From a checkpoint of a small transformer trained on Wikipedia: MLP 768 GELU, a variant of Adam for these matrices.
MLP neurons of a small language model. Each row is named by its layer, matrix (up: input weights; down: output weights) and neuron, and shows model dimensions 48-175. Each number is 128 + 32 x the weight over its row's rms, rounded and kept within 0 to 255. Numbers have three digits each.
After each neuron's rows, "fires on" lists the tokens most often at its 100 highest values on Wikipedia text that the model never trained on.

L2.up758:180154181129160152072132083138170125113101106167154119136156106181115154164094096191093182194113104088135168151140072141112079147091105108153138127099177117108170108174138095075096151128091143099150081142171118149096176123073125090171081043127106103149135140098160150159164162127107109162114084106129134168129125066105072091097079129128146135078097118156166074165097096123152131117096
L2.down758:225117134105122126142075084145109099107120158138155176135113120115158186167184134109081112113151119133097071103088149137164112162140127095130160089104101128081158162171103115128105104017149146113094139136130080144140134078164089159158112149131164114182128163110136216161114121131083121149151182083155132104145108129101090095173101106172166143120106148104178111172139157126156125131143
fires on: "ing", "ed", " not", " in", " as"

L9.up134:095114151152089137181092175170128065080119106146116086088107115134149142147141069177184159117153180090103117223090112107130142136143086170192175141147062133177161105195150047183130155122155096145104122089145094120120088114128101134155142103135123122097156105156155109114161118100078137150144133119109136104122120078114114098129130159106116146116097156116064090178119134087136100138129
L9.down134:090086108102116077134146170150152156103186148157127090148118140062073107143181158121087099125128143143159130092099128182164131110083129151137120137109130147118106129132051156107115127129151102093162172120185135144137111144159099130114126137148175121139109122097120093144066181138166068134180088092137128119134193173088171106142187110194182152198122128070141110082141099149131147159032
fires on: "-", " at", " of", " It"

L7.up398:163155170158107117089108074112099109131106126090097118133102121113136188162142147159155161144122189080106159159092127168118094142175153119096159171212122200115130106138097170093124154111095111118148108028145125132169095154087132075116094137175172135149141097148123106198131137084129116106131127150183148131054066106181101100159101143133094189139138118163065069132116111117202081170115
L7.down398:190098085133089167085191144117156139058159140161140159166160083092110055137161142096168112138178114091102095103096100111116127189162134171132089066105084101086147155141122088150194151171165173194072154156102138115094115094136100191181151108159125146153123170148088157102113123114106151175119147131147139116128130163148120192095117095132140138121140068137131140140144106143077134131093
fires on: " |", " of", "ment", "d"

L11.up402:138102126111149135107083165099143166124129132154139107157081130080129106163114097136131164135166139106092114115103127139119085131175183149128178135237117112140126073194149121159109087109190139132130153070187136103116152140143137089165113114130106064175107134129118100144079103163131098107140174082160058096098116104094078036143180115141080119198111103120106103162150113111153097158137
L11.down402:147127063077087152162173141167134115110171103108100113116111150115124102051147163137079127132064128136092105132152106078196153125117077080117113165102148153132181113135132126111177145145097146128106109175121092138109134146156107106056140131157156161146162147132121127072136107113123046079135145255149117091117142143166134193160046168131128105118124155136087141120127135137148117088111
fires on: ":", " |", " W", " 17", " of", " -"

L2.up610:168116083136169106160125138138110124185101159155124125187187084159160099162088119127190128168116168096097176151139135147138029086157107120159137109163090145120120072198114089132144142097193098102173114110098128089139111097106127086068115104141110151171115113099129062125136143165130155149107075115158083104083096069158146103128140100138136181094081156127129158095117064125127149087104
L2.down610:143098152084080056134136103135145131054154109092096099109084066112060146163185171123092168109110037161138144120137146078125164125123160109074142124071173116072105092103126168147159155145057198147135156149079089116156149107164136132166130186195176126132106123097147139118107100116180125107106116172093159142155140161084129091144090080113120101107166154127080109168134150132101104164194
fires on: " where", ":", " |", " for", " like", " at"

L4.up550:124094117109089232092117109107107070123139125088144142149128081095111079128168141106165153224148117128139103194119135142147053127159132076136187156124131096149172106157102124081123151135136169106093099174084102160137155140105164138160152161165116190117127111069133156141095100114134111117134099085129090082138088118095100114155088077114156146111097150078149125099134151130087079169122
L4.down550:113110147143080125054141126101123126124100121113086126194102169135130156132124110103129091157124139161090122107080125113113162132117121149060172085135137119112107129033113162097147082070158188125196126096149132178118196114146116110088164125128164137076137130187151183157151106150162177149040152102104100097151149108125133084108136113151151124126116117086095147186176165105138100102143
fires on: "\n\n", "=", "da", "do", " No"

L7.up420:182157158151112119137104100148074168131097115174173115120122090160151136121193129181153163078152176094127135160178131116162152147170086124100096186151177101117173125155097163126114110156085159084156146054143162125078088055062099164148132119126122128162121139133138114108155093112103106176171077123072171155153088113134104076178122157140158115096076122130130084152155135089108077167107
L7.down420:097131155166100111170192070114085139121171101116139133136135122124127079097133104096157073111091150180167049089144120156086108106140127132107107133138178124140071141186168121128161128097133150048074185145127089121151199104136119144161154118098121119135147114149165133111112136200158089131180115128109135111138124117078092130127076125145086141140136111159078149093153140167139172150179
fires on: "y", "ce", "n", "on", "ver"

L5.up542:135100104166122161126092109115134149181076120092138164170131099155141124101149118150096164143217155119122175144077144143146130151146109124153146151126140107079113121156122138138077150099097107104149127115080174134143057104088084103133106099130139132155157132126147090190180087106090165130178106126127151128139085144150121133139176127145138128079093165146054118190120071133214164164120
L5.down542:179099138111129104159141192142158173113103121184157089128100103089123149107160150060136126139067091160112103100140130178143099137134099137135069112101105165134099082090122121135134155147165175202095162167078133154110160148142150081125170168083141132117091107172088222052163083118108156124106135092081082158147145045078172161123186131147127132166088109122129112114154137119118174124071
fires on: " t", " e", "f", "est", "pre", "ific"

L2.up150:122104104146195157095066157074132066091132147126111138142137152127187089110109114114148174123102092146106145228047156146127033124174063059128124097123149168121171137145115069117134148122146177124106203105106100123138150100101113084120071120115116165129139086110137126128131167126139122143192130120188128144139119126111114068128058159110176159120130118194140125128131124129096108105117
L2.down150:149112120069071115142116121155073060107149133094070119159113137116129150186137149104109103092151109088135117132180165150123106171102123124106112178115124145097123112150135146114127094169173174198066122098093137156131107168147147147133182072091175113145143132139098149135119134166158138104113108076215178094094154154092154111122125170096110109171146054156132140135097130163124074163138
fires on: "ers", "ner", "ass", "ez", "res"

L5.up666:113079118100173170113140150168106094112137100135128115156106120163156127122172126153098123113097130100124195177220137156144051138121066177125085179121144163182133119150121162095138112138126097060088171104141091145189095116184179077152134087164081176138153115063201147077141134113143109097165065110100093135138136141163131131120083149109198123123086127132115112124135158172112101179109
L5.down666:180111163125149170095134132112119120114153106174111066131133115170112119094087141166133146110126099171118161139129111083140081177113131136122108145172102133175112072031124116114133092121114094126092167102143103187145106098199089123138130101191073142136115096086174076115119174157102122126103150154125129142153074076092139117126135114167202115126178116154143131129148105114181106099165
fires on: " and", ".", " while", ",", " when", " to"

L7.up228:168110116161136226127126164114156083093133141139127152105127084136177089168149106181152137117131179129123137173145142207128081136125147126157132157117121143188152112142112112081136181078100120082128161114084163132107099119128157132157143139126161115133117127109117122103169111118112093144138129163115114185141119126100112041198087173158157169133093160156130069174167097149153071168144
L7.down228:157116168132131195094108121141110085104099156155106089155113135124180101198125082113169195135142155063104152170135144229157085127167124156159134140146160158164160145161097117065116147091082149104117137102115162130113099072100110110167124133102124115161084123100151128131165153131099180179149094054133140165155096127101107061175120164146148149151092144159102102169162119131146064173142
fires on: " |", "|", ";"

L9.up193:078098108120114176167103094158086081103132107111133132187099054103176068137086101122142135170206081111141149146136148146133109196175143155164116151124135105126121133156066120099178116135108146122087160149127112058128124110103156197150092131134041111145101096123103131110134162133146142128163138111156151096152120124118139120140096169178126081152158067202150161090181108111129118160168
L9.down193:152161125106090103105089179099195160110150106142134099098184211147148139211125176091106106129128158109108066143141159119089149093104089102138118140104159130122106153112160116127147128162169211111166164058107174147122131123123068145148128080125210104117132152148157134137132178128117091177131147133095119132150120126115062106074123094170097148088150132139056061149167064125124148143110
fires on: " Fe", " Su", "po", "ma", "bi", " Ye"

L7.up527:104139102158143195139133164115135112170131161141214152078130089153169125144153137131084185157142140054089135241125126165172092172155116092125173116107137172127123130116151099118157176094119170138142122070147096089182167119079154172184139077155152158171139106070157112087139162125085081136094148100125137180147102131121115108147118122171149118089101139153096114150123100095137152140103
L7.down527:115090195078124056075088116157109112149126127156115135089124096085069099102114152153120142088063068089125115104136177122130086056106141158117095150125156064120186168162103142114100079163112094117086122125139104137098146109134171173105108152126130069095116106163077193134108127149123186158179103110113120132168146148106128141138160102090102131144176118124203077221148132115124137109169
fires on: "|", "born", " |", "ce", " 978"

L2.up509:103097093163108142081141145157108145109128127101148094218177116144167120126113077178119183118212141099157115129177098152114134128128084128170106145164117104131114126173055098074083068111115132098093095134137150148106111116091131135124176071063163156186193076190148109198129146084110153128138132086096175149138170120138157153100133152067131132109143163089114151172135158116174132068169
L2.down509:126123176120105143131102128112165176138134155160177095125148149146131087149117102129089100144082100190160209146139181170138173123183099138118073103162138138111131123118104124111109183073182096086087162132102075160115123180132113074144148170083145205067103150137098118119144165096138096138082130106135099157168137125093167158114100106151127124123116105126203087096115118153120140129082
fires on: " e", " t", " and", " known", " so"

L2.up224:213163174122173176146129147122176084143059115118063093149149104149207107118095117087139113182119136097087166200215131171143104069096130174146126149141137145113111086133098092078170141111068118129146065192128109160131152148122135086129066074126110132082117119121133069109148165113121112116153101116113148141137081115169119095115128178096186182101109174165151122114150135174128103138029
L2.down224:146142053123115117161139098119096157105135092111140146177154194131125097194098157161102167166167137089147094084081184097112129168171155079080068119095127126155201078122147132130087185133112128128160115145093146104165123138098093188131190132122103066140121141146176149168095089137129073136105122075206107144124125135144073125119158138091173133100131099074153148125160105118182110124151
fires on: ":", " when", " since", "ually", " although", "ula"

L4.up675:109176147143138111117112145121142134150140199133129135131103165131180098125156078156160141118097128125069158098112135133097096064162141095130157151091159133138218149150142105139110112148138145143143111177178107052105052116155133196139112185105115104135090146103136162097133103095122135124141100116154107141148085135156158121140151169128112123200152130165096129094133136141124070135196
L4.down675:109108120096090161156121119179094133108129078108126086117151139097127094160123205105162111107090136130209127131133145129180128124101167140181099138189127098128115109122128143126113104068083149128113091058158164183122138193139177115142169164177102204174128150189134133171176156141099121142098131081129118117143144153107106141113102147142072086144132144113160153155127185081126155078087
fires on: "G", "eg"

L3.up471:193099099106132165169107118104117126157076142120130142139119116161129082161175109140093151092163156090097180153116123135086073084167127121193071142099118116173232107183088117096116142132167103124124170145103102152063138056156130126133122114148142145114116140148114103137110150174134153144146091126144091135074077171093096109207165139140149153166078130100155107142116131120137175172117
L3.down471:102146041149103150215169119173151140079135164132121100160122166101149178109153151146165105095137109169116163145126127128126094128100111102110116123119132133149153127145163120114128133147156151147157145125190194162104150132138132118079110135169141137151082128120096116062055124105141081199119132115173164094090118117125119116080129137102148212143093129089066148138075068159143117117141
fires on: " after", " of", " on", ":", "After"

L9.up164:136155086145147156198142145175112122151053127125095127172092101166165096163184173159170168137144132088032173150151106107167111153189133133103156159222059183181123113144079108145180115102170065116117097094133126122174162128132152118103209140132147139119134114140115124157150117068116172158161137102103144122120122104147139099163122091166108155137100098145079082124146124106099158155145
L9.down164:126117100087097153160174181111143164085161162171106115114115096076107106117130148146100133165167112136084159132113106071147111174060157152118142146123151107098102150106072159113150143113160117137092126148109098147135105126105142109177073132165113090171097171056168116149148114224156182155133130145184086157181161141110132149144131083093171048122094178132125075179090062118153080096091
fires on: " at", " |", " @"

L2.up12:163093154093143134161133135051160130116113071071132143201122123137076101165060109070112140102124117105066148117199158160121090178096127088128130123119121108187102132128125105142159165060089115104096068132098086149097136116059048104146121127079107115083125118121141129107099140137056140113214141117141166130099114072178147156104168123159116107154169133177172149130110158197125116115102
L2.down12:134168070139148095081182105131161138112108053172151111175124070110142118091099137174118148118098099088152143114087112220130143124134136137122151129176128130173150102125123143096181110116127129121173138132066165112115124075069078129142129093119137150127108101150112181093121130062113163123073146066204122035169084083159138139141104129107150116167193131125129117142187143127076136089120
fires on: " Ja", " Abu", " Sul", " adm", " inter", " son"

L7.up535:200109060158118174148127118113102126116047114154117097200078095132149112123137157142086107068144194107105164174088090168104161136202141105127177061192147137146114090158135094112171050123108104134130149074115114114113133107141157166089181110156145110139094121120121110124122162111081133167126101070146129107146153147116099074137164133181114211140109139138100110146169087113098119149123
L7.down535:113095085105111099145198148172087114142147140114117148130115090129158075092125112106118064136068076110127203127139077115159133141182129126119135136107138076150153191098107068161167129156134176103130177144112087213069119130101170109107148121190099119150140139125119113094103115116190103108123101145137100153183071161168149166118072097104185179103121112074142132199115127122125080061141
fires on: ":", " of", "\"", " during"

L4.up438:125162150090157134088088133078167121090123113133179134130162122137173146118171156158118220052119164125115154119159066152167152158121093110118117124145182163168162074137114089090105119072152099080129120089138109131112100128101153126137123145134070150162116131135119107170116112151128156156135138150164092166168094111091096078138140183132161089131084095117127099101173107105137016132098
L4.down438:139118124093177158149084072166096156120164154142166142127163149117196096149160076124159121087128148097104154095130124186087138213130118122125081151079093143136104143146111100068140178064136096108128153075094129126161110129127120101154075068052101115125123172125136169063091206164193140139146129049123139139158117132127093145156154157143116119177102079111094151096171095135110137118123
fires on: " of", "|", " by", " win"

L2.up311:118177186164154166111129082133180164137158119180162119114153105169072159091174123092114221102137120128146114152140103207157085178113108160159162198121162130180132148144140119113125151114064077082138142058098104145147119078143132061104137101099096096085179140144127127119066128189168166161185120133140146140107124130094102109133130210108164115088093099144164093180107168113132114180102
L2.down311:160163128186135111105126075129124086146165133175097127084129121146156100155128142095181113091104164124027064141068185214140165122103133116104154175118158115140088122146131101186144147081118144104157162125125142151167128089188168111180089125027160100148116114154102172107098148102129158100131087097132105221147133113160144098138152162120106107091077183135093080116155088126154148157143
fires on: " Court", " Rev", "nce", " votes", "s", " every"

L10.up173:113093117138092080148133093129061150102105162127122066175145078095219096127092111107113176071215154050112100153181190169160140149174130116140134141163126126166166123109075058124156100124136123148137148121110157186181084087123222149129130099144135181118157085143142148144150131108147132162108107094127176221131152120090123144140074156142118124103113094165149094128166130083114117122134
L10.down173:166172193103103152115055159095128114068192161059126097108181112147134151187111153083148161076112141158120095121123117099160117082111168173140103136105113147137171151114156150167137150100129175143048101171163122074075078156121097080170070160124123134170121099142085130150153186169122147137096138108144092180149091173111109200125082158162121105100116157124139150135148150135088157114080
fires on: "qu", " to", "po", " Fe", "fo", "de"

L2.up626:182131161184073122130138139098082139134133150167149150124125099087148148118169080128157164118108126133072183132110138147120115132143075084132100083126170110143175150149006126070095076138106136159126145120117103126075052089107102110128122188121120059149170080112131143097156159132104157162148172171105143120189110132154145111168125129128058113162177118155144101110143122114083114122112
L2.down626:155128121058058127170135132153120101103179130093150125110099142106145071135151131156104193062134087149105048091142131150128078170140086125146076137081144135135153153085126148057123115149143212133155094086158122124124163122109123128149151152122127123166170182143165127163167127133110157140097152145148153097125134190123143133114112136158096129149151154123055072129111141225136135145145
fires on: "y", "sen", "on", "en", "ene", "my"

L9.up656:135093115117148111108114160139118104131157066155159135193142054154134083126184120144185217148144162133102173128113143114075160150113122182095140142212096186151139115129126110103165120108130123218143169116101135092078120120070141093107159120124087125120164157036130071121133096078129189107200115122143135132093147050100085129150068150159148132161096135095100131084167139111116124116096
L9.down656:131127063083153191142110078146144119111155189135177109162119184130115095097148160156182091147021164141184126107119097101115132141113111125124068082149120149038117151172146130147147145065127111124086096126122140044111128142152117138172151168138135147119181186122127159131099126165142114138121130131140071113159129154127130098107187072090142166147089114130077110135117137124094184123135
fires on: "|", " re", " of", "t", " joined", "i"

L7.up449:142126126142112154119057068148090117161190118154105129224160041154150162150165112125208148110158093113141096142133155154069118102175162140116093074115136114137089097153052127122091113127092129163110145092116149121097085105082094079148185143148119124078132093157171124144131166102082141176162154164123150088118133110095106112163101169170165138151052108130118113127129133112127144167174
L7.down449:175157137148110143123072115124086111165161110141122116125172129093126152126177089149138074138103168144159136129119174100138175167059131164190126139128124142114158145073119125174165148156114118095082124112120052061076168091164100142094138193124164145151070109177149182094167152175161083136149218119157137072150094151179156152091129115094091101158128120182150141140108099145143121140166
fires on: " a", "n", "s", "in"

L2.up419:174155203109133147068109074077152150142147072172052107155132112155138091191097112190134150109111148128164061212111128202113123110157101091154168141112157046153154120139125126090107144101088112109141144092117150156107108153025155126179165168109108124109175096153147097135067150123122138106148158170149124094100113152155109121159151175061131176109118146140084117118092153099063099168140
L2.down419:168141149184127146161136094139091082107101088098116121150086144135106156180093169150148212132201132072081174041102139157168110136097156123132068204144164124118105169099168089114089156143125130139169111134183171116130098104185168122098124115099169134130094136104143128092083132137142161083076094143159141157178125161141148122103093147143100166140112135131114083193118173098171168097174
fires on: "s", "nce", "ment", "d", " votes", "ments"

L7.up741:103099107132167136107147159200111132116131153143158112144073086195147070140193073118203139108144160099171132099110190147106071135109123116148096107125119253101167143189148140117122127089132097137128118093147142095172145129107132144099135147129132141142126139150172111116147155113065135081117114113117151123091158094128093164136119123086167156129065105158042163159108134171218119142154
L7.down741:122130148123137133176105117109190146142142188137127112096140152139103088157130105097124103145093098091084121129114081168156161095139073097061155153104146111104167158127131139098143142128126100116092095181162179137107126173065127135098135198151137138080164105154125106114161084105098149067144150066184089148113046172161121091116104111159104081100130090173157121140126139186120161137138
fires on: "d", "f", "b", "l", "iz"

L5.up188:150069143090109126115135116155165076120137128166150061142167102138100091133088057149124119117116132133102170180166123146144168203123073179150128144141113092090122092161167132142157122057116102065102122115145120098150110122108141138179130111152146143158122093103132101138131171114132109116145146101131099184126142108083166038145143153165169129100097139116111147086155107170138063152145
L5.down188:121144105158148126192090115113103125173105091150121107063081121165157127118178109115071080118158096243114134122111115096140145109091174186156102071147135157134053111136168125113126156140100181096186117119146096201123171077110159178075128076133102153148125163160143135113151159139125074063164113183128122112104078096160191175137107185115156068128134145106142125109128134098181141108138
fires on: " and", " be", ":", " by", " of", "/"

L9.up445:166121152147161133113088139175109096141095111155119122152118086177141177152065155131185086158137152118126129160130086124163061102144154123089117137177089154143151094137104169124084126096144075125116145160133139121065119128108147133103097114183087118084122094091121128137158138096099135163139083156190143149122097106164129096109180107166121124187101150174127171140164097139139073108097
L9.down445:115107094154084140078123138100128138153141139093051128126130194093115096157082158145061118131124138164137092137123130105132153127132188106116086129184149104100112116176133178128165144152116158147142096149112060111138126088185102117097125175119138091072130096219095115064106134178083196056113129078165093043134169141133123104148137120126164154143211199095142104097147115118131097140113
fires on: "-", ":", "."

L4.up383:147119173105164163129067145153155099122132105084122138139166166154103127127092115153080097150147091074131156135099121209140112108180118116175127182134144111137106150171150159080146189046109134094117119070133131156162150114110124108105152101136104107131130062120141138149113133123090093150165097123099141117149188164114112116097081197082088092123080111132089166088125158182119106164180
L4.down383:153120090117127108028145148144095127154147131076089102125121119117130141158110119206194144152094119100083139164059143159121064162150127109127138175150079124102135130203119108185118038147100093082103150178098135158114147125142094118089133116083154127205049099131177049143183196118110138153145151120163117146140135143163109156177143117117109118105133100150127114124113084125087086204110
fires on: "/", ":", " film", "ps", " movie"

L9.up658:141092116084178132076073148146168106112149101140130151161098088139162160178133148178152162138116103103161130144176091124130125106239138132086174170127137135107141115159126168109068132118113133146133073154168133168157112137107149152120127133147076064183138139097153084164106191136096110173145089114121160165140136107078114140132143136101171111103124179186091143109133105097140073152099
L9.down658:057122114173140109131098143081138132135139132140129102137129127139147068140076152119102108137189167189126121201170151087172089103124124112184134117188093113127105118153135118110162148128128120130102141095156053096164079183142111160148153102195120088165133140157110078163072114129155086124146153205143119113149083072101140133108126149182177114108161155171142135061110130158163137094088
fires on: "-", "t", " on", "ed", "d", " to"

L12.up313:118173098055113183132143178190083092147074178081115146137160165109150094119225163120148178102176161126103127114110161092133096112140151170089140164185116166148135087180141065112107085193170086096147078123096136105143122098143129101132080149124132100132150126081117149143158098084114161113138127090173120180101132104123086115147126089152157201142158135105066132106166077130079115113078
L12.down313:084118154120114117134105181121135118116077143171087140172084077134111105146139107118098154154102124180117112149176197076172141136169131152146128136124187083111127059118103072142159144090134159119121157101106161088108117121168085164157137095226062112124145126092122108084104112095158127133115129255147126153083130106121127146116189159135176151152089065122030140138157088130134138125152
fires on: "|", " |", " at", " in", " with", " of"

L10.up264:094073151118160194129138131131155077093152150131143177164080128117124116121119091160129130138165101113082114165114166116089059113115178192120073139160220138101143053130132163141085174112134086134127125155092112095088100152122172123135105093096043106125129094143138143128116100138092114112244162148220101129114112131142155121127116143152171142188074123136111166128182112187160066185086
L10.down264:143120066064173107117151147138089122140157171155118121130095177123121079118170185158050163145112110120127140144138127088190148099156140056145106136082082134157151110129133147090097061146126206126171160123145131127114102198143110099130154107140150193140162157072117077025088088111123180137104047162145112101135159069138132181090170090124139161145194173146119117144132163142129100122111
fires on: ".", "M", "=", "L"

L9.up5:116156131134164154082068185155119071079121111166105144131127113107108113174127095099066139187144126134094193141096157157165097068111113104151143161107119150107117117159149072062147109145104082130169097117159142148080207076118109137172073166126106126090146077194156097164136217127156138105133167037144155141095134129109139116144133114129170137137093098104146148163150182130177096135150
L9.down5:127123121163111113144160077108105156115146124184092146181092136110157069109091152153142121084139082127121139097088166142117133102155129124151121170095131123112139190156147113173147123139163097108153187111101080100099124154129166129138153150062167128144098088135114105114102150175100186092065089050190160129122098175132095076053150086067144130143123144061074126143125162067124147138147
fires on: "si", "ti", "ici", " code", ":", " once"

L10.up564:085105077132153127167109155232118149126095095134132103146132092148152117165149125141150146121131098114129157136169107162186108109132136098181133093104056131145137154166120141136119170143165071120114129157111104162205167113135138125154137076155128146154101105067132163061151179089110122126085058114075177081147134153097100144145162169102127087127136136153153140095087113124147120123144
L10.down564:158123217103108105063143140084178119120156114131136153106132207110113195100139079092103183174154110151143107102089105143160169134095118088093196149139144121149143124083155127118154104139105138136084118119096149104104106109079143101094167197119080083163122166199109121092142129128145038083146180146153107083124117112119147121184095139169121139148170107120135157090135106162147148071113
fires on: ",", "\"", "sa", " to", " II"

L2.up88:147139135125158159107133075142106127171160133126112077130077093162169151134097125118166165108146088112142119151176121116144076141137153067195125124130162118140160151071109130125122134111147106126093075151081137163148140092127127120093109070125084118172138121124191188132157166164121109117133053141142153151103103145145151133107102123060095134098108148150134127202124170095160140162141
L2.down88:105079119162087117135129106127128143118121148080157119075127119158123150146099097120147140157080109086110117075167094096114078098128135085121130138088126100172151142150122151116112114174180112150131156128106142207094114139117128096126172145107143155146155097136132174068137110199098163101175113158165144071168117121187166084157075136130094092124155101144141174086099130154155206124135
fires on: " also", "ly", "va", " worked", "sa"

L9.up714:109140141108129196083170106090118111070091096118096108157144107139130138179127084184090115083152091112123157173095159133111144089125143129119102161135138131081154165202163158060100098080047147145153125090122104150172135091147077120074177163116183125106120126156139132135106157151117160121116116040095189110081114162128196102098095169107129153170108124135090122122152100121198078100183
L9.down714:161112107145178049176158117089122160106153120104149099156098153162106143126091160133130123129134141244140159107119148109151147100084131103073148164091154117117126113163117128157102140131125049115087130149134090136172110144125130129162116141106121112182205136099116123163108144125127113149176147106144100099123051170136158100123115115141205052137102085106103111096123101090120176135115
fires on: "ti", "g", "si", " per", " ±"

L4.up420:157161173154189104110155126146139107148113150122174144116118059138105151180151102155108167152209097119104180167105134100093073192145124109118137129150140161099165135140104109114196104116125127065107149154139172135126158063131117121152129104156132140131130131124152076169132139118126130150167140111133133123128128096167118123137104133203121139114111159134115105209121112095219117148090
L4.down420:137143110126103065135174111096118137124142171185125152084145125055122161108091114100145217115099140103117073165112122098101100164081163064131127101127140169161140117119055113127141174139132154111105147111159124130163133101157201161087097118089211117108129081119143156147161092164129126148088108129178136127163117120142166131182132121167053108094189149082169106125138133152107130110125
fires on: "ing", " as", "e", " a", "ce"

L9.up220:207125115081133124132163118129164134096138141146148120086133106144091110141187135131208188071074164177139130128112104158097173160100147115127080092137162159120120103197137130080156092044108124098170137103185137142121098148129122116184121092152100127208151178132118111126143129138122152103143143101182184115114116095093119093140054193157137156161081120088092079161166151075117096180119
L9.down220:172134087165153116100099120166121129152109143094145192192068156168113094142139216066156124156080145168152132126119087135125106146158141135117143126139144118135087178118159123162137057126083138200118124142142170084146085113109072122131112186111090107129070157210144115155169134141114063164141123166142084148063128116140141194162168073117129183091099122151141115128133097052082076128105
fires on: "t", " of", "|", "1", " Hou", " See"

L2.up48:138169184125181163110033162138171137154142121148160084196145082120170185148096117100147168088174110111131148109108173154131100084110131183170090089154157140161133079140097102081107098049076102118128164099140128130087044079115074091112137142134138088110158127116142144116113182044081120190143093122132141101165124121118126090124107141171146123108095094164102119124154152137143120172133
L2.down48:201131132110144140142078121101116150172144094186115150143036201097107121127171126142131150057147095091146159113088132142108164125117135071108098076138146136124140140148110167088110149124152161135110118099199119173147113121072106133169184175171138068114114096116121151117120163104148140110151154104108176116139088110134117129114107142094119089189163094178125163059140122154106090173120
fires on: "s", "d"

L4.up466:133167122120143226123141107134114143182112136142139096173111065114204162156099109121139159136088138079103133118157143162106124161203144122142161165197090157124120065244093126153147133082105113095166133131099117114124134108146123141186123116127130103157153110136085105114084092088147158137083089131155173154117125150168077070124142115160212170121096087161100092119114107095140087150097
L4.down466:071145150108125163152158189121125051180101176099120126135139128105161115151126090143133162161124086113120162156141145101132088133210130078091134090165158157135139071137090134118135127144158122107100122121093132125076123126173102108191148128106122157091212201068128126107150099147152158171147158111147132134112114142091074166115124096141175117132106138184125128107134125158121115143106
fires on: " |", ";", "|", ":", "*"

L11.up638:157104119141143132111101149158106096137151130193125146118142136128091133154131147100214133106143075157103170167115140128109107144099159145142046143150128166097070128174186127126110034107138088130139093119120121127095150127061083127134153179133140154195116129158128096142135137144119155104156155036124106162069137123131109106077104181074131106149057097180150174152190164129188086125164
L11.down638:102176055115165136217094126066142132121089150154112109113099109089084112116087144180093115157109101136141160141160133172199186150144062135137092163128159138102115155062155136107092136139125136100042067126150067139130127141096139101153186124187108131132125142184151102071142163122133056119102145060169183123169114123130114150105131104119125115089088132094149156152162149128129107124147
fires on: "'", "r", "k", "d", "l", "g"

L10.up61:119138176154124154115136117156162126087140080149079088090075087113158095167125045163117166121121114087093141146152108098160112112081127142161153058181140111170163111133096075136152127150110083139128106142118150146147074147152184157171123085102105198117184068087146155149109096081125179173125039131069152147137139155145132163126054200076139152100136124125172140138127160112155129126149
L10.down61:088145142148145073130161184133160181106162172066118148141121145092128133137092122050145146130091120193179136119148121141145146109154112104153071164072132180125187146123075155106160121111147168112094132080130152115159087085148031147128117090146191104175096157125126111134110099141101104124187146104102173089192147142156178135187130095147098102182135083119143154073130104173123153132158
fires on: ",", "sc", "esc", "sm", " troops", "sa"

L12.up10:167071077101164151061116103162187103084141112118145058202173133127108078137129127140086079150134130133114140168156169152140136157150146158172123115140119099115107091204141154130134136059089126062117131074141098154152189156067125108069090126122104075214149115169084094158135147143116093149126124072155166102146122173036151130104112143137158120150061114139125117120163095101185132122120
L12.down10:098151102209109095136164084122083194110140148090123130152127089108107160082116167130079134148129103129111182118106150084188123152103165160107170129121091125104121164150145093121120123102144074098134109111095163091135097112147112095115176144157120116090137131150164127159144123117102089088103184107150163107160096105102132178178104067224105137125145170087168110173124096189038174172088
fires on: " a", "/", " s", " p", ":", "°"